Weights of a small GPT-style language model, trained from scratch on English Wikipedia: 10 layers, 5246 steps.
MLP neurons of a small language model. Each row is named by its layer, matrix (gate and up: input weights) and neuron, and shows model dimensions 176-303. Each number is 128 + 32 x the weight over its row's rms, rounded and kept within 0 to 255. A neuron's up and down rows have the sign that makes its largest values positive.
Before each neuron's rows, "fires after" lists the tokens most often just before its 100 highest values on Wikipedia text that the model never trained on.

fires after: "Ch", "S", "H", "J", "ch"
L6.gate150 [102 152  30  91 124 121 150 126  90  90 127 101 146 183  69 126 101 153 104 126 152 146 110 127 118 118 129 106 119  81  64  91 149 136 161  87 159 158 114 108 115  98 135 169 125 122 156 109 163 106 154 112 152 144 120  99  94 117 132 172 182  93  63 123 128 135 182  37 124 175 164 123  48 151 118 147  96 107 128  84 196 147 168 114 104 147  86  80 169  91 104  79 129 104 129 145 116 147 118 104 205 175 139  67 120 168 126 168 141 138 138 152  76 144 106 122 164 156 145 174 103 120 118 166 163  77 165  99]
L6.up150 [137 130 127 152 154 149  74  88 125 165 102 167  99 117  74 123 140 127  66 111 172 120  76 143 138 136 126 137 113 133  99 129 109 165 136 174 136 145 140 151  64 122 120 123 148 135 102 126 113 200 119 140  83  97 129 121 146 106 114 177 143 140 161  71 111 109 128 157 104 149 148 169 146 188 132 104 189 141 104  80 151 141 149 159 109 135 167 148 158  83 123 152 124 161  74 107 154 119  57 127  84 127 145  86 138 130 123 126 139 148 132 159 119  96 158 117 155 166 127 134 124 137 131 145 159  94 153 167]

fires after: "r", "st", "v", "c", "b", "m"
L2.gate545 [100 103 108 145 155 134 109 127  92 144 175 100 135 113 153  76 128 127 146 118 118 143 105 125 155 172  81 160 118  73 103  76 121 116 179 195 149 176 162 115 111 128 112 144 143 114 151  56 111 159 139 164  99 155 154 112 156 133  92 123 180  91 152 163 182 159 117 148 125 137 131  96  91  94 178  83  99 111 134 125  96  92 120 155 123 121 129 100 173 133 136 120 104  67 136  90 141 143 125 165 137  88 164 133 103 111 137 163 111  93 145 130 179 147 122 176 157 179 141  91 130 101 116  44 121 161 109  97]
L2.up545 [135 117 137  80 177  97 152  75 142 117 152 172  94 187 151 120  85 181 104  95  92  92 187  78 110 161 142  86 121  73  94 116 176 119 158 112 117  96 168  75 110 132 142 161 162 144 115 106 125  73 177  98 143 126 143 141 142 165  81  74  53  92 135 139 143 129 119 112 140 152 110 103 153 187  85 122 170  75 145 127 115 161 136 160  86  70 108 100 106 168 120 122 135 156 150 105 107 226 123 122 146  70 161 136 110 157 147 157 149 135 139 134  62  67  93 113  97 156  79  77 139  95 141 147  89  74 123 146]

fires after: "A", "| ", "T", "es ", "I"
L2.gate731 [142 106 148  92 128 146 105 139 104 126 150  30 110 116 125 136 188 106 135 128 160 198 138 116 126 106 155 119 144  96 131 174 112 155 162  91 151 127 153 143 156 119 127 141 163 131 102 133  95 120  60  98 171 143 116 151 122 103 137  92  96 109  84 196 119 174 154 157  83 199 123 163 140 159 115 190  62 182 183 148  73 100 152 123 152 182 108 122 185 120 168 138  74 170 101 118 123 106 138 185 124 129  86 159 154 114 101 123  98 111 116  88 103 176 102 109 122 160 118 116 132  88 129 134  82 179  91 123]
L2.up731 [106 105 136  71 154 127  86 152 119 145  68  71  77 164 141  96 119 135 191 151 185 145  98 171 161 147 161 137 157 152 125 154 147 142 121 117 136 135 111 174  70 157 135 101 102 112 151 118  97 123 106 137 160 178 123 198  93  94 112 127  88  97  82 105 195 186 128 175 110 129 162 142 152 155 170 133 143  89 152 119 115 106 145  88 219  91  95 100 119 114  91 105 121  97  97 188 144 130 159 184  85 134 163 157 144 116 135  69 132 156 139 146 150 107 132 140 126  81  75 106 117 111 122 146 147 162 113 133]

fires after: "=="
L2.gate2 [153 149 144 132 123 156 148  98 134 127 125 120 114 112 173 122 157 105  90 128 101  97 104 167 114 111  86 139 135 151 106 170 121  85 127  98 170 131 137  81  89  89  69 130 154 132  99 128 120 105 117  92 151  82 139 108 129 160 135 131 228 124 106 146 141 147  81 110  75  81 107 108  94 120 112 124 106  93 130 158 109 158 108  69  64  89 111  92 114 127 136 120 144  85 215  83 116 101 142 144 171 124 130 138 146 120 140 112 124 101 145  92 116 173 140  90 136 115  74 145 165 129 183  63 109 138 139 183]
L2.up2 [118  82 132 110 101 123 129  82  78 151  94 141 120 125 208  73 109 114 187 114 120  93 124  82 136  66 142 128 169 158  92 153 155 141 161 169 136 164 152 148 133 128 116 169  94 114 173 119 130 115 136 105 125 110 173 109  83  57 188 152 111 129 169 136  72 165 194 110 128  94 124 114 151 119 129 155  87 151  88 122 119 150 102 112 166  93  91 123  76 145 140  95 123 146 122 116 115 165 152  89 108 127 146  82 105  98 134 149 170 164 147  83 162  96 156  97 128 141 116  78  74 159 103  85 100 130  87  90]

fires after: "c", "st", "Thom", "v", "l"
L2.gate192 [127 106  34 128 135 127 168 116 135 175 142 191 178 127 174  54 122 146 157 111 121 103 102 114 185 124 128 133  91  98 174  81 118 138 130 150 148 147 111 118 104 142 155 173  98 142 111 117 133 110 140 149 149  93 172 147 129 180  43 155 129  75  93 155 140 122 117 117 189 176 126 130  85 119 192 123  96  66 170 179 130 165 106 107  97 108 159 150  96  84  70 133 101  59 148 129 117 135 131 147 132 159 113 116 144 141 160 143 129  59  87 104 137 109 154 149 138  70  55  74 121 120 149  85 156 105 127 159]
L2.up192 [101 118  98 145 164 142 132  85 147 159 108 137 155 180 156 176  84 113 104 185 167 145 175 161 180 117 130 134 118  83 109 149 109 153  74 124 102 122 113 117 134  86 142 127 140 176 151 115 130  82 101 172 106 187 141  99  81 102 139 108 152  92 107 102 131 136 137 100  87 107 155 139 166 142 158 107 101  81 158 123 129  77  91 139 113 171 139 100 116 120 103  87 135 134 104 124 150 131  84  76 135 110 161 130 174  70 165 144 150 158 137 111 113  87 141 172 143 106 103 110 128 146  81  71 133 143 188  74]

fires after: ", ", "H", "S", "("
L2.gate549 [ 86 176 154 174  77 154 127  98 127 124 103 155  86  84 172 156 108 142  80 125 171 168  97 212 138 129 171 116 148 134 121  68 113 183 150  88 129  88 188 117  75 100 172 185 178 143 201 115 138 147 123 119 110 171 110 155 102 215 142  80 118  54 108 135 124 166 100 108 155 114 218 155  98 112 128 108 122  57 123 168 134 114 155 177 147 145  71  66 171  64 118  90 125 155 103 165 160 149  80  99 167 130 127 122 144 181 113 166 105 154 173 106  98 128 169 100 128 132 153 126 121 160  39 173 158 108  47 137]
L2.up549 [205 127 153 170 129 118  93 123 129  98 173 171  74 143  89  88 178  90 165 140 132 122 154 178 169 227 125 142 105 107  90 133 157 123 147 100  89  95 136 105 169 171 113 144 170 117 152 144 187  81  80 136 105 129 118 113  88 117 146 115  82 104 144 157  61  86  76 135 144 156 137 107  62 193 113 202 147 113 112 141 104 126 128 134  99 113 187 115  83 128  83 158  58 167 169 155 134 167  80 152 110 138 104  82 119 122  77  59 125 174  68 128 137 187 121 117 137 104 107  89  96 113 115 161 136  78  91 182]

fires after: "M", "c", "C", "P", "F"
L6.gate322 [109 162 161 148 149 156 188 172 153  59 111 106 113 124  87 133 145 100 139 130 144 121  94 156 118 130 151 125 172 183  99 110 112 104 147 115 127 151 107 117 141 131 173 134 124 152 118  97 102 102 102 121 135 140 165 140 125 126 168 104  94 147 103 114 135 143 113 141 193 120 157  69  90 102 102 123  45  89 118 130 139  87 119 116 166  95 122 167 106 120  79 110 121 137 180 133 144 129 135 145 211 111 142 188 126 167 160 107 171  83 114 100 147 148 110 134 110 130  94 106 147  86 104 168  79 144 159 175]
L6.up322 [ 80  98 175 158 148  86 122 166  72  83 130 104 121 158 111 131 125 137 128 118 131 174 106  89 146 123 174 117 118 110 175 157 159 171 150 119 152  74 110 108 135 161 191 152 183 128 137 127 129 156 101 120 124 114 141  98 122  81 110 200 151 142 117 105 180 103 122 131  64  99 102  95 157 109 199 115 127 133 120 120 101 112 136 152  82 168 196 132 155  90 173 114 118 187 149 178 168  66 130 155 179 126  89 123 152 159 146  96 120 106 174  70 157 159 111 144 114 134  59 135 147  99 114 128 125 181 115 156]

fires after: "=="
L2.gate801 [129  94 122  83  55 172  88  79 111 144 135 114 193  96 139  88 144 143 169 105 110 120 153  94 174  81 164 118 111 169 109 148  91 156 143 102 219 144  79  79  79 182 163 138 133 159 140 143 172 112 100 107 128 104 131  96  49  88 139 113 176 169 115 119 127 121 135  55 129 155  90 118 103  89  83  96 160  78 123 135 103 179 195 107 190 109 127 168 113 132  63 129 142 140 145 117  64  93 165 124 139 117 135 167 151 154 118 185  64  89 161 139 125 175 169  81 111 107 159  97  85 114 144 118 180 178  75 151]
L2.up801 [130  58 177 147 114 143 170 179 184 150 126  70 137  86 169 129 144 134 114 164 129 154 104 116  84 122 131 131 190 114  96 163  93 107 145 131 183 181 147  49 215  83  70 177  84 163 129 172 130  82 116 141 144 105  67  62  98 109 146 121 129 119 132 169 124 132 136 104 133  92 130 153 150 145  68 102  85 164 127 157  90 198 114 109 121 149 114 134 142 183 120 150 150 109 142 160 147 153 115 143  72 161 135 172 104 111 164 114 148 120 187  81 173 150 153  80  92 126 119  80 107 101  86 129 148 192 135  93]

fires after: "==", "O", "rec", "Tr", "5", "took "
L2.gate298 [136 114 129 192 117 188 102 108 153 148 119 118 178 148  87 145 137 138 135 104 163  59 102 137 134  78 126 102 153 142 108 171  73 102 168 138 171 157  93 108 123 111 148 156 134 105 150 153 144 143 146 110 123 106 123 115 138 111 138 165 120 196 129 113 109 164  53 122  84 118  68 102  81 161 110 201 140 111 175 105  46 160 160 154 155  99 113 118 109 118 146 160 106  88 163 119 160 120 123 157 112 141  80 107 109 131  72 106  98 190 119 145 121 135 105 123 166 126  94 144 152 105  32 123 108 151 164  75]
L2.up298 [186 138  92  97 137 155 105  97  92 129 118 127 124 105 156 139  72 182 161 110 144 124 133 100 101  92 177 141 187  77  94 139 109 132  95 118 163 150 130 129  78 122 127  99 138 152 166 147  86  79 135  97 154 137 105 150 164 140 105 133 118  56 183 107  68 142 144 113  34  91  86  92  94 127 114 171 135 185 131 145  93 159 116 104  85  86 159  86  77 153 144 146 143 125 132  84 139 146 164 149 156 144 145 204  96 121 135 139 102 129 133 124 189 149 106 124 130 128 107 138 124 142 119 138 137  90 120 108]

fires after: "==", "are"
L3.gate63 [143 130 108 150 112 159  96 107 118 151  94 125 106  82  99 102 110  98 129  95 160 147 153 148 106 145 136  78  96  97 119 168 102 103 151  48 139 145  92 135  97 196 149  95 124 162 117 162 140 131 113  89 119 167  98 127 119 153 130  88 146 205 136 188 126  83 116 147  32 151 150 128  85 146 130 156 145 144 123 119 135  89 125 138 108 154 156  80 128  80 166  77 162  87 199  67 160 116 150 125  88 168 121 146 128 136 127 106 141 106 151 152 118 181 154 145 120  19 115 100 111 142 113 101 131 142  99 168]
L3.up63 [148 119 181 118 135 140  96 167  86 183 114 130 140  63 118 135 123 143 120 106 137 113  82 128 159  75 130  96  91 118 107 108 101  77  78 178 129 123 220 110 153 147  28 115 169 100 124 120 129  96  96 114  78  50 132 173 129 128 127 194 121 110 178 111 130 138 128 133 135  88  80 147 141 157 111 160 157  88 102 162  94 149 101 111 154 162 103 134 110 159 148 131 181  76  71  34 109 100 117  99  71 134 142 188 108  78 117 132  55 143 148 151 168 126 122 104  82 149 133 146 100 135  95 156 164 117 160  46]

fires after: "A", "a", "T", "o", "Ro", "ro"
L2.gate71 [134 100 140 126 113 118 150 121 118 151  99 112 140  46 122 137 128 123 102  70 115 112  90 162 137 129 175 136 139 109  86  93 180 146 202 122 157 109  96 126 152 146 165 109 158  75 147 135  97 139  57 134 141 118 102 138  92  98 111  89 143 124  72 162 105 178  71 123 102 153 121 167 137 177 100  95  91 109  87 112  85 115 122 119 152  65 156 115 139 152 163 101  74 135 174 121 144 144 185 148 146 144 121 136 192 178 175 113 109  73 166 102 126 130 146 157 119 125 196 165  63  75 178 104 132 128 178 124]
L2.up71 [159  64 116  82  91 104 119 128 128 144 134  75 111 114 165 109 160 117 114  95 160 118 137 110  80 121 163 117 189 125 134 114 132 110 106 195 138 171 188 130 134 126 103  96 108 133 118 134 156  84  83 179 132 123  98 146  89 107 126 155  82 202 102 168 143 154 172 158 151 178  70 139 161 100 145 118  97 126  70  98 162 107 152 148 139 135 162 142 109 119 151 118  81  73  86 152 113 111 144 110 118  86 123 160 197 175  89  73 113 131 154 113 152 130 153 174  87  87 130 196 138 107 169 121  65 126 109 135]

fires after: "P", "F", "p", "f", "5 ", "D"
L6.gate53 [152 123 173 148 149 120 150  93 118  84 146  67 130 171 103 160 156 144 154  81 106 131 166 190 146 152 152 138 156  94 123 176 142 163  80 106 137 132 132 136 147 171 141 118 167 136  83 147 108 156 152 142  63 110 140 134 144 179 154 160 141 153  92 111  81 195  96 179 188 154 157  73 147 151 151 120  95  98 134 138 128 142 148 105 108 160 143 118  72  53 152 129 164 164 123 171 152 126 119 175 187  99 154  87 178 178 140  86 138 181 153 100  60 176 120  89 160 113 150 131 169  63 105 156 115 149  92 155]
L6.up53 [188 163  88 199  63 140 129 132  92 150 195 161 123 142 165  80 127 151 109 135 140  96 140 136 147 122 138 127 150 149 133  78 127 169 103 117 140 128 124 110 133 105 150  58 126  89  97  91 105  67 194 103  65 159 176 164 138 140 111 122 124 116 122  96 167 123 169 121  77 111 131  90  87 130 107 135 145 200 186 155  76  85 124 155  80  62 186  95 134 119 125  87 111 133 132 164 160  76 127  86 203 123 133 182 154  67  87  95 141 108 118 105 132 100 178 158 139  79 140 180 101 146 132  96 108 128  78 113]